MLP neurons of a small language model. Each row is named by its layer, matrix (down: output weights) and neuron, and shows model dimensions 16-143. Each number is 500 + 50 x the weight over its row's rms, rounded and kept within 0 to 999. Numbers have three digits each. A neuron's up and down rows have the sign that makes its largest values positive.
A block is one neuron, or neurons of one layer that tend to fire together. After each block is what it responds to, as a language model described it from the Wikipedia text at the highest values.

L6.down706:525571489517537516506557464519431586409458525545452430494518544541442470506547527620537499478491452539537528452523479559460560500531424415564420481511482461548496462461455409488489533442429547478498470474518501517472550508576425580554462475557600487472563494514438545502544490417505421426489523521483540544494501566556480456518411596453551514464453423489479512498559495558530519507489
Description: Prefix-like first pieces of compound or multi-token words, above all up in upswing, uplift, up-and-back, up to; also mid-, inter-, green(lit), al-.

L6.down2674:550530522566597475513510610510492548458438504480591493428522529548538557511573471529449484508450460531503540512501590516464562552513530429532554453538484525409419597472580538476473559398533525543554561447436383516430510511513510491512518511474597420411542526471409409412592480594486530501493544513540588495567523430553570483532512463481501537495544445519519435500466438508524564465611
Description: Mainly No in the "No." column header of song or episode tables; weaker on word fragments such as def, ti (certiorari), ig.

L4.down406:505437517513573444456515474556505601432421440506559520483525432448476487468531452454415502459509469472560566544386543444483573462582487519562472472547504459470528532457542570532434514522477529544532544491508423550483609484617470553529471540524533557463476515504467465487521516561434562507542466461468539471474472502595469549478515434568598486418474456433474502551576482475594507488533
L4.down1045:450480449481438481465519568518461483504494488484474534461484494498564505460506408436460484563485564439549496523485502486542452446503501588492549450608587546418442501514484516546513496385467501480562489500533516465560562598556485458533373528583493540368551461515505528432538469429552468491523503375459506520485475526430458588507516459413474472563541554481493469455485515439575524453524
L4.down1380:500473547597606464515566423546491452539523419408487469497446597442497471480415436522528448522491484552489518556477441467608555395470504534486526474532400454509494512508611429607500501572443479536493481438504418463477517562460456549547469481541448482512468438434537424558583491462453375460529498475489441420537461477479521589451560546518574450488486597524521506492551456534491444510516
L4.down2022:576490528484496445454499434460444570551448459469517568461534518473517457418510403442494553556600468549544553483428453510594503568542536517457489460438446462571514535581475444581472474524518564478442500592482497562454529437494440562498485552485495508500486503523485489446514494515497549603477515492535490537431545447638561396490411416486520408462527480581518486541522536577493362543423
L4.down2097:533494521435490472565525394510475447479581481530453565593479453491517489460499482560525535457478526568458444470539540427492509524603467460510487446509497565478492519513603470483484463425465539537497516455477381541469506521462544607484545550571521504581484463520554556452497437477482557476570462503522549448581513500449465502480443452607499454477499445557644501513474391465500492463509
L4.down2154:425504524552450359484561531453490473510579479502545596443474444515471563535428463469512529535522516535530519462515500566529487458520499496563568398494442484539455448593580518478493479498505508529550476448475446530541493547542515470490516526518396521547496543407402471458460516473528448531553471561507534472503490503504490501454513469502459462522408537561444582447533456488488480379478
L4.down2392:584460517458479560521513450520485496551479502562489433476472471490451492429481491474456445463547435535475521552492573424539540535470489488419516533490488568470560423543523534552558500551570558463408590507504519483461466509494495448467422507353560499459501543466452462445492495553505453547489473437526567516482607504569411535586511513529436456490521398523440483479508508510420500496541
L4.down2640:529441464450501493512533584460412484541523536557546476436488542523443476487387504458432587543549429481492571559504512450394460461505469497426451474494519449511525442505470503526484416629587544415439458559462549478504563544550531507578461562476545519555517615506579555484522590518477535597550480510526524500527479521437496528505481482445501458510545492507515395496502503373473464523496
Description: Later digit pieces of decimal-degree coordinates (e.g. 39.934722°N) in geo strings; weaker on table cells and headers like Result, 10.

L4.down258:482536450556525460503512502428517412566408510475495603406474492520450445488499541609470494472590537490472588565427454574591533514429417447505573446525523469514452627557470528502461540442490456499495524495428527435531552419537534563452524518585565483506433543513478505435616435505466460458502513457467531574429485411513492571638565455507544509547565421527489563544515427541511436515460
L4.down385:558454447424513484407506473484481479492482596452458458558445605558584505434431515563592425466556498438544499497524516491418473500442449560471446442496397522436522536409462490474553488481617561559517557480497580526495499462510498463489565444442498475483575491528617507480508572534502541472515462532624435521443521448508496434513455455558503496504585435555492495428428568509561594520417
L4.down667:600453476625527500541456533571554468460552466441517513578553509498625443443420575602432622513446520500524515491536447540435491447388456489488462474505504567526466567481465557403431500452453541486549482556456471388589529504544579517527618526623520496517549532482509492484486447434505462427551468396499451439490520523411520486461516572477616443443540416470560555556525476572546469438568
L4.down784:524504566618465475464483498404425537526407565547479514503487528451440441511494532499487535561454593475455483412490564507469452476472456457468436476526510593537451484467380536401500452535488510497530500487529479507484451508467440528531416613442508530479458500540486503528489542491527601533551439423426496543490546539528546472474425485521523441486470423501512538461427537516470523523513
L4.down993:468507528426501498508561520518545563525483540523532530536445536493570493465517478401534473519533420568395543499409452477622573431384487502461545589569496600480488460494560553470569546610453564455486535468479482490520374528530498451423548514552440598543449530469497431543524508500465457517482505485597584499442503472558517527519464502457487624608446510434538508410539468585460473445478
L4.down1929:474535458495564507459469504493516392438463545535508490502443505566407535504534562499507418510534603463487543507511497576346535546485475509535539477563517470434445497441592513552518539501522501546554540484525465542493502453474451426529515487487458524542457649480452520382504515468481553563557514487483442501484511449494522430529556524388481523498577472363433485483511422488441474497527
L4.down2075:546464494501495490541411541492551503486504416514524576423543440561550528488498522576356474416568524531435419552505372414495521495492546426480476535455463557514451519488423467450484553507455516421563494559474580433460528501483524485547501515507516515528518519475542413409450554395471502515550583495526434446520522606502352392519496512385555446574451490414476555469429566519398548409432
L4.down2482:476505558488600467460464505365501511569445528492478569449493559620507465520463566468465566453551526508477440528487491554531464499537540505500471495533458429485417466514525554561409401468516508474524466473507480486483569446479518466610565557615581532523575473462516509468519497489404455521497451500495480548504512492461525496540503539535544450391535509562505428496521451576587546520405
Description: Short letter pieces in the middle of rare proper names split into subword tokens, such as Ten-n, Son-n-tag, To-k-uma, Swe-a-ve, and also brand names like N-exus and N-3V.

L3.down401:535470485525542542485561519482518479504582492419495463478359484527611436530575430468474460526539528527575465423504499507369460466518466467509485562544449489505505533548491518507535464467445455495539410558508545446447372573396469540590489542534542494540451575469599562474520502481536516494538469500545517516581557611458474429523415571453404480516411459557448443489565481522456505484570
L3.down724:534515541476492456567519521432513615495493483558436570534510481529458432513573439395492602457510417585564506410590466538565483472502504510543369524388416563592555459504395517473496442440437537490411508389475487509453484544512501471523533409449393490408496511517579440488531451569483501520464406517430522512492577516606448527536498445505417481410418413477529469444616513479533559481527
L3.down879:459474482520584473401501616458491541486510492480565485494406456580479544469509479508549523535494475431527404446480525505432537573475522454462483534519509489531499572470459468579551493470570545535494549523485502498438481409539476564586416496505450515469491517565512488517552474479572446463514572467460500424478551478513568440539522583493474521429448494501564529522531508435454544518580
L3.down1075:615501442474510574477517390576486597510446451565490589464493506485473504483510518513547529542533536543491517507554497550490567551516462541469476377480500486549552516563492544453412446542455492494537500478499468596489557543439416529419527525437552502510534498578564576608501489467401519497518543485513480516512532514568479498467424534526488589544482495459473480424527499516481386544467
L3.down1796:446412505490442504467540489493610580489548476527530437527574492400489446475580565511516587569492477401479472488503460480491457583507428502550514459528528407504449439522466514534470493529361442504438573541544588481499418542485542518449489473502539512488513571434450511489552525549585431512533459480423465512522468520511417466518531573512496516548528481486420559405419548466482537460371
L3.down1920:447525616550474550484605382483429518464568380493608513502469420491496452470482526417457438434467565499556487478427507476393503492487524562539470587520611451513511393456517544500526507456530586544628485433447528425421474527447544485537425575511536542446454506469426405565466448450530536494491527536451434459508447461494457553488587496489398582512512551447501451577485414522452521473501
L3.down2042:531434418493454508506487531578522552506442460558507518451528548475524524531476482484552452530479479413561518486486552513447473525451490439526461529415522449484467395556514422540511445582607591544432618534615532506484464575467462435407410471534485580438479508379489486444501501466414556527458450495513423561473582462558494449497553563427472547535441512461440524633442470398438489523508
L3.down2552:481503501554566465517486492572463516525422428544575481476495503442533470458495548462522517540492430482525387487501443479408473557495469518479463502436526558451442430499547445420540536510610468498498431603448553543477532462446446489483479424511479535544462564472593564442548535536487407493459523532489448575423515518521527538570497589466527519542393439552496420504538481429580510489598
Description: Mostly "up" starting a compound or phrase, as in uplifting, upcoming, up to, ups and downs, made up; also scattered modifiers like almost, small, around.

L3.down819:514474541601560421527453548566431557487530460481456535454476453555502538539448459492477510615540560479537547466529498512424471424482522552511514451508504450476522464483461492537535472554472555480519440475482478514452505552480450516482467516428480493507511553493445397457516499458415544563495443482538475449489526563608491597454507552581511469560500557519528493469446492533421512574588
L3.down881:479481484467499522520421487537466462452613519467563545451552560508482459499518499538476436504548566536535513398469467517577473499515540507533482456450442547578513487525506519452446509525442460461565498584452448473590528636412467562440496573464467513517532478469482494420497554516479492509454456500576511435442479419491471464519541416581524495516576535469524544543543535452461496573525
L3.down966:352510568529533534450396452475461395599579582452504429504530552561516429458465557456561426482525509471525462426438570532471556524453560457578550598503553464451550474418577490537538557599490452487465539488587420490458493515502530441422476527510540453434456571455568489599478441584531459486468482550470506434493511501500493423482501475421502580565584548548443534498489583561436527532420
L3.down1206:628449390457536475474511485544452484473534514484466495612460478541475408395500592455469516484473491504519505549556478455462616473576546517463454503484553558460503426569443585559398555534511572444486537520410466460559473506536467520427548438434461436520464561503485499482515439455455486507472554563520443564528428429542429459447530533576487514509514524535472565439528489506485512586463
L3.down1702:494415487479471473468574510438540422511525530579604488485425558527506512455515532414502486531513479493545567518439510486446529500478487493495587536438502462564531502467518505451537526462538470572443451499490533433441446380497484532522479556475454559430380497493461634478572514463454520534475586530566481501529531480551444585534517471477522491473560541487484448532576522452482493387583
L3.down2291:557490462485508458533486571403478484507463540556485456425419482622512462482437529364550528466526484486550537561464466579467461497362525429484435510539496427461542427436495569563510511484518465392483504452491517342442414495515538508484508506426564343322492579504517535541424570471510529521553544565490529528468495496542484464482526474474463501457518566576508525455468431484425598643515
L3.down2308:571430454485509532577578475484492461475478588408432520535489571478439498539536521416451498499451514469433635557384561472502567472466540552548517414567547550617501469533545584488496371511466496493495528473410401561430393556530525417473460445456438469523441481460500536486527437480522529503471526539579551401468522512494446502421509516487530511509473467584514489441484516486605538505490
L3.down2406:497534450517513509479483440519549535552602488472520544544441522473505497458513437484553492571595531506412571469461477474415547562494499462516450474495613566451523477459497468523524478400510601419507469466507473526537504522543536507486565488446507582521516525489521558512556447519404434460484513518568492505508420547523490608544592534412509543467456503561472569456474578559430465553471
Description: Function word or adverb right after a narrative verb, especially "to" after refuses, declined or failed, and "from"/"of" in awakes from, kicked out of.

L3.down65:436532504535464481548578496584445572546596524538511502405452502499510504417471581526439507508499561392418522459440472500499506503514488388481528446445508513438553542489458551494545459569469461560457409431487545420594498484521495477453544534536497402440550602481607455514543450519580563469549430465474508504542469474502476429528471384470494583466523447548516541504501496579509462591542
L3.down290:482493446478521550511443527496515419438416610490430461546472619456450524496445552505463486521457458483509530435405479517533500521577537536488512546457455406523546505494600489494499441502468543481552502521469461591443504592467506499490423542558534469528452608482468486520439455477505515384509523479531430484448505591530499488482507581540487535544550426504591493506455513454509545516478
L3.down1322:575616585511614481453522515493462496569461522482525506509528472576495472492424483447493463573468479433424537453462533525515477589474468509599510524601492551521505483471458529398509464479440634561541422567441444476456529475446404501558462511415505519553493463519518399515549548455447541507628507491523531534487633493444499490500541515542411472523453527411521437516496513466489487531522
L3.down1728:378563452475545493505548555511510621479490491474497467515506505562460531430563551475470442561520557483481466488492501411511517500564404487612550412492517520570478460432498485465468521469573593461578513485437578472545554466433439487515565521554539642520511477478504525428568474497426582463501495499460514520566567480463544464455507420567652478449530498517549515588462487464452423464514
L3.down1763:447501539551341589520406631546521592429508481435504508475444497567436436415488512468533501511462524537502497454468472481501533497420530564545487507559438530501419566463456562482542401458546535412513530511532582489484563547465427517459516574436586448469418529568536501542569470469524466417415449491454533524508544498544494476432441558498472458555516488534453497423498343524521501477452
L3.down1971:559463429465485452481549489448482626502500391538482555528492494555484523544530517520524500493542482534549524465608463502490565506550403529580459517516607498439462455502551460465410456412432568454508462440390510519486489540504539484422410539547449429564377563448451489482460466515498492454515411565476454498487513485477459524517454458460460433420424449608396549601539520566505504539475
L3.down2365:464468486496451387473421475561502374550466462504486595468450491538509528409577575507518397539472494456544424550523479467508448470578506594516431412475499441567551511455513555518391554404468409500503552410537478429598421500537529458523491554544511538485496473468507569506413516562486479486453521392499470574455512600498487518510432505519548478555469504433576537500542493515545457600425
L3.down2501:449425493448518427453478472447519467445615573521562449515553616513547460470482486501550445517458451454503533537547511549378472527516527490469483508502478487484552547438479580481427536484511513535406527407505466488432407508577525441557481472491532487520451491491522514501507529463521487542515482596445485567580476470515470458448498455553469503603521518534510460555396564544494496627503
Description: The first word of a predicate just after a subject or copula in biographical text, such as moved, taken, attended, or prepositions like in or of.

L3.down400:499432361563534547458566468505549410546493475486535525459517460422507612490504543528507503466494510598504526464500465524573425507490517467474503451496544443461577413525438349486438528507544507536511491433516470529469420511494456576548497511469502525519474562479579569551500491461480509504457522458632437533557455636602514408483617518464494523448453437454497445500457554544430556454531
L3.down512:500374490505502432454443440443542456474576451452516473538525634564506433528444459479513506575519519561479575464546556452421443435555542510545502480523534520408491454561581496477488432504514535502513599483416584537505477522516581400512582470489473479524508558546492467479459432471567542611484482563586483484494511437553503542466556593588506562542555534474442577540484524534563365526468
L3.down1068:466450531505500535482590471543445547527448477477472551486531389575504443527514569560486469460465505555562434538532519530555443510506435512459434487494411493529476491475489581441451477555509470468468648462504597528439562478531494492468485627575525564414557510552495449571480451478529526492496439547482580454487519532458479513568456471488439515460543536500484459482381552428573479446501
L3.down1082:559454469528492569468534515524405489572535571539446469455554584497453525447516631536445449437439531387528457476601484429496408530475430506624473506491480576475550516576481599568514467551565548475497443554486525532513491534448493489462511522522564421513557502479571490402440427516504562473414489466523453535551536393546565480542451541486529478436468458500526507577435452533536524537518
L3.down1646:553434464558457507548492453531559536469496447539525513515508533512421493515406466475475513417496479413599427471523508514517515588498566447503545508518460449597535513464520556533498463556552593489446591557546480514504528472444511534537530522489570581467549458478479583531424517492464467533587444407539553467479463497514568494489455466554531538454460485542443398528585511558508498489523
L3.down2081:555494522485410486417464522505565477488463470466503547475524519540472588490484536560519597566523494562612541599450573452604436382520681520477475444507391509465482505587603608549443483569423489584485530599533514493503490557526478516604416492529454514539454550482406540448437465495446489434624484528608514542508517490446441486512500561383525553534455604436446440453499504494415404555568
L3.down2222:506470504475485480534482452510573533512503466442422552493583546484511503502567466557504572535475514499430535466409454509471430470523558571534476440549488513498441553503454509521534507556474529414478487427518387531540412534457483420501405493510437411613564511450484440405531429465475558593523427452561508391522446583495505547503501540504510436584483488408572446560476479426486481430470
L3.down2389:519486508479493463461496528494493551471477486564560553683643477494469488403541443529470500453506476536510396406510465449451546499424564416439486473473513597487526436520456647463558433496475495448510525479528462434515561464560489467501592523502462484563509461503468349438511486535489528549487485504413530420514501400526460598490425496452430550451492518472517499469495490455512444486538
Description: Short letter-piece tokens in the middle of a word split into fragments, especially rare words and names, e.g. pheno-men-al, Pi-s-cataway, bru-n-ch, ca-i-mans.

L6.down771:557469531553584439481501605492552513528476534457446589556542572465467484537430601508553497532539513524506456584458449430419543648462488461492582486401397513503468551497512528458573553512476550499533574487448550554482522499412361636407416487523459518497513543501437462478543503546516499537477611431638524502493521442371494477501473524518518488490466490483475509545519476417582484446486
Description: Closing digit pieces of decimal longitudes before "E" in heritage-site tables (5.8316|13°), plus times, years and "Ref" table-header cells.

L6.down2090:584450427589436544623522542534489543521479532551494487458545439510570489484499460457497524496449520446555509482445511459470525502532513502506549469482454487427496495475536523546464435479441597592478512544471476506462444480565454456568519440475492453442415489452413598509415410503619494530385477494433592550498505582538427461502539460530464481426460423469433526487578430475462497514454
Description: Function words linking a subject to the verb that comes next in narrative prose, mostly "to" after began/refused/continued and auxiliaries like was/been/became.

L4.down298:502470495457475508523568562511536447499506550516460447458453549543419453554524507546478584466483493533550452482521469487526466507498533541501503495543499563509438581471499481486424487578552482382530536499523473477541532469495537469481457477469389420422554448553501542517548444447548459512508590515497413490476559551556576472547518394488494563470522526537517446529504404406551395476465
L4.down659:511474539594520433509487455514518563478458563504479431511531491493536542606522493470510395469543448508552461425462597561444490546477523438510465516480538507547518467556515410420467578547407493538489396440525447510591488472471477500608493488535477591512555478547519420560458540482502548479455420484464579517476553351444553539523494522546449444524527469489454471424494527489508528450530
L4.down1434:477445497385460536397548558367599462513497521430576517424465605520475435432465535430515514550509464492528487509529596537456500462517560503409538529507492500340486516500488542551467537619473421515449474492511520432443567497513554523481624537559525428435493523568494545580500440427540526507532508476450519502464440510488571521507494499542439539465515507439435489531465513441479479465488
L4.down1525:553536527571467418483439462398482551548505506491492465515559474500559505554464444514445439538439513533457470466555505538490571532583530559435464436529503526512550465525521420556540462523504475486440493561516545459523435517497462437475479485461470479356496565472498493571552496472604415402469488511476507458500489527510526570498491450429477453465438549422487478519554570502519445496560
L4.down1552:493441483517501533429437468483488445504509465579372403568448434482526560482507450410473515547547389538570436503493506487565409451466579515487527482481475491428549396541540506584474558483439441490399483541480538429540535492554525461461516515483436500458503514431598502542586621552515484492451686545443596505419504495552441505340544562480501418577476453525451530598538473529462543513515
L4.down1587:655512522486524378443462559557514372513479500528527493500518468599510488517463507483561515419437530547546585457528526541464449447572540490497416519520486541445576486509546521505442487555484516439455514530471450497477509444549448489485460534452432472523475640514466546478532531476562388556487355410517549596505482532415479587513526433566497546542419450541501476485503472504496466475486
L4.down1661:440548422471453429400489482508452482535484585496454472525506509468516509459496405533465491455455508566496520511504552521549403557387468495495482473538456520458460601489490471532529609467500576622471428567523473498505499477517516446619507520550471514421456419454506564530510574557551491583525496561498466488586553455433491582427417429460541485574514425536577472533554436423476557488491
L4.down1959:546512491505487438432508440565475469528530520549481361533442468541515524395565585484515559483554480504499598510438506559468512477460498501427560497531534466417515437521506619447603447539454480498474500451425480474486431542444505506472443496516485417515432542489546544562517594500519351502481553553510401470518489558441495534518529529439497525510456518491511538533444406493424521442559
Description: Words that hedge an upcoming number, such as than after more/less, just under, around, only, about, c.; also weaker on but, so, however.

L6.down1215:525467474533503413436604581512614546498483491491515583571454472507529561410444583509559495591462468521506435406591537509547475527426476478533425492565593518576483542462510546449535502459544624471490466569513482461474572424560513489500499448473532490397538533527491512472421363545481541539528536469520539401509555430474499530476567457559486434491531426573487495626541519454492452545418
Description: Main verbs right after a named subject or "He" in biographies and narratives, mostly relocation verbs like moved, returned, went, advanced; also table header words such as Venue, Rating, Time zone.

L4.down51:447558437551538508528471481482446548558516628507479503460461565438617464471532587434440445551594502435565452500556493639554566385472577540541524614503564475507588422405525558543530526489439490386457450496542436358378532489449465411572597505567500445468487443516450429541451533457518524472479504550502496456500496478466371500609533498463520536502428553470498549384474496476557475562501
L4.down455:453518451500454540530439542554477544354539534482523498536498552507510482490576477442640466593461463376481417512437508462477413525486521462446500542493569535514537524473496524514538482451508483544539422486561586477411481497539470514558534448469634610505424439498509413489491583494512451494490551463472571481461494560514423499563481433536498469495495554522506486604518488458524458474468
L4.down525:441533541381510511464587590642525453491511396560523530528531562567460472513413467480512447540509478530468520442555455556519561532465513567611449566568389531511511460472496488533481529491477484432529515472480511458482454529546408438519620461549504506393545468574465552424441519442580485482541595571482477458372488488473501476525543506423483569522477397436527491500427578445413623487453
L4.down687:460475529546501481435536499462434575478528522537507445554465486461502393483469405490462536537526519446490572409522498499466535510512542633420444397604421521517599506422509559445464450426502524499405502574462478577527489430505443469544472481484517586474481459467557594508584447410473482494608526510446554573518480505455508440466455446510538559443558487466509544549511469573438524514570
L4.down851:452399497517521538629500425555433493453467483529595417573487552433475348528567505526427471549476491557497508413462490465474535551507477510506550456520469447485585537468511514448498466456480546556501512507556457519492464453493506546531481431428469476471522534585522515459474567511524479444560525542521474487442431504492459452554539506466422500516491480527530505527488508430485559472516
L4.down908:552447493464473438517406523484475475548461548460424439562438600512508483468447565398453577472513582508448540419560423499393426489492508471452541434555481408548525560489473516549517564443516476486508602480500479529478438592594472530509507524487512433513456487467552449488655528484415431440569449538504435557483457518508500514483426484485423499501522555488477459533537586526511513511467
L4.down1855:622577448486539531503540588472568529501561496520586497507533534490511429423441487488519494520540475592448466461446523532425505542491454534417552510567519597512476529434536461512410456495483516461418415550510480457406569495530464415578501534578498592453440519495489431539497561421469460548495485458543435443559505511488437543545593527478501466462527560506487394475558552435462534565502
L4.down2615:485563608495584507513460555558550585426509471548502413469522477515615477499530464497517367559472593539527472505489535591550482503528500481478485571546468439450534487519487503478466492379534483491523485535514532529579574461557517517543511597457529425460549485515377571506451423438498508513492492529504527490494502485604432485532506467487495529512455496532486448491559471549507447542406
Description: Adverbs, auxiliaries or relative "who" right after a sentence's subject and just before its main verb in narrative or biography, e.g. "He never", "Li later", "has also".

L4.down372:574544502515542530396530523452506524448502479528495468502362488530455451490405528640494537563470495506466618527515502504465497434534483463495554481521527455538536479525471510436473604547550581539571464578501446454428489458481543549529536518462513440548492528565575455473427568460400453445519458528433538593552538384549490422550499448567583448544437616545522459543510480510582515485475
L4.down980:376498566447454444487437427467483515469448526531494543579432482440423515533545580623505474555531480483510616502410597550480433513504537485562460510451574519454518467511411436482499525586562516557548499485415416517496403535468528421556496449467518486582508584503560519491498547521489464522482450537466429577554549419525562421385587481553586533565566531496530429449529514559539481428455
L4.down1234:486467437469494494510454543553498561493542489483456498470496504465557514599448424586567564420534481443516493479528572485586569430476603519449455452526475518509533586568475506475525527502513521535529555482473489529498498497482473551428383523487468574498476515448426498553581534474549585515491469616540543496506501519521549720502514424516477474548460557509463398509471465499575503476552
L4.down1455:529543583341447590541550449513495516550493490506510528571442530511513483556450388478501512500516554447475436535528483450404471378464440470405496540537519465464425479601480493536584496555486493512509585504495526509466547456471539474535428611513462505481497453443392453539513480535473557350487565419493406527557483563583447509557506500476466502495620483561578465553434463488371540433449
L4.down1624:540456463482500520516542416465409503508497481520402590425493559563460498483489477484444552477500534536599483489389582468415518475435489429448482518468479505507503485461471527538552559502488523540627498476554506457567457538508520505504493455452468431591522512465489538420477528574450496453508501560454521521444559500464504545550457473535484443560607516387487551500505428456607467446539
L4.down1832:466476524530558573387474480444547493513536512636554545428545477482448524496581513504418589459498459529534452472448587522493531507416530633547588495447449583472509479457499457409429532510462578619490512500438458484582484563495416557541554504505468492520577510624464393442533456475541516562523432403480498584425493523504516446466566463444495562484561457486430462520483455523553380546554
L4.down2074:421447541444607549546570565504444494483488540472593547526538403484466500435583518571440493499505509608505477505514516567509501517600489500388554554532495518524452451581493448423477546471414480494487470446521475489488420513551520499533580481495478511479531457508488452481451406550523529498532484509511568482404517427501518536516484605533538546495556536518463519469487551500496538599478
L4.down2511:511503457452493517514522545582459521464514546511487519436499574531481446453406499538481449512466473569475601498499423534486490346508484527446555526405497482577512498471470538573515515438559413561616522424515417499605379482573536498465520508487427429531507527539454475462547424473520459455482501530500591429448358475494485462462535432553468568493484479535521453576556459534495637439414
Description: Final token of a word serving as a predicate complement after was, is, became or more, often a past-participle ending, e.g. annoy-ed, surprised, part, similar.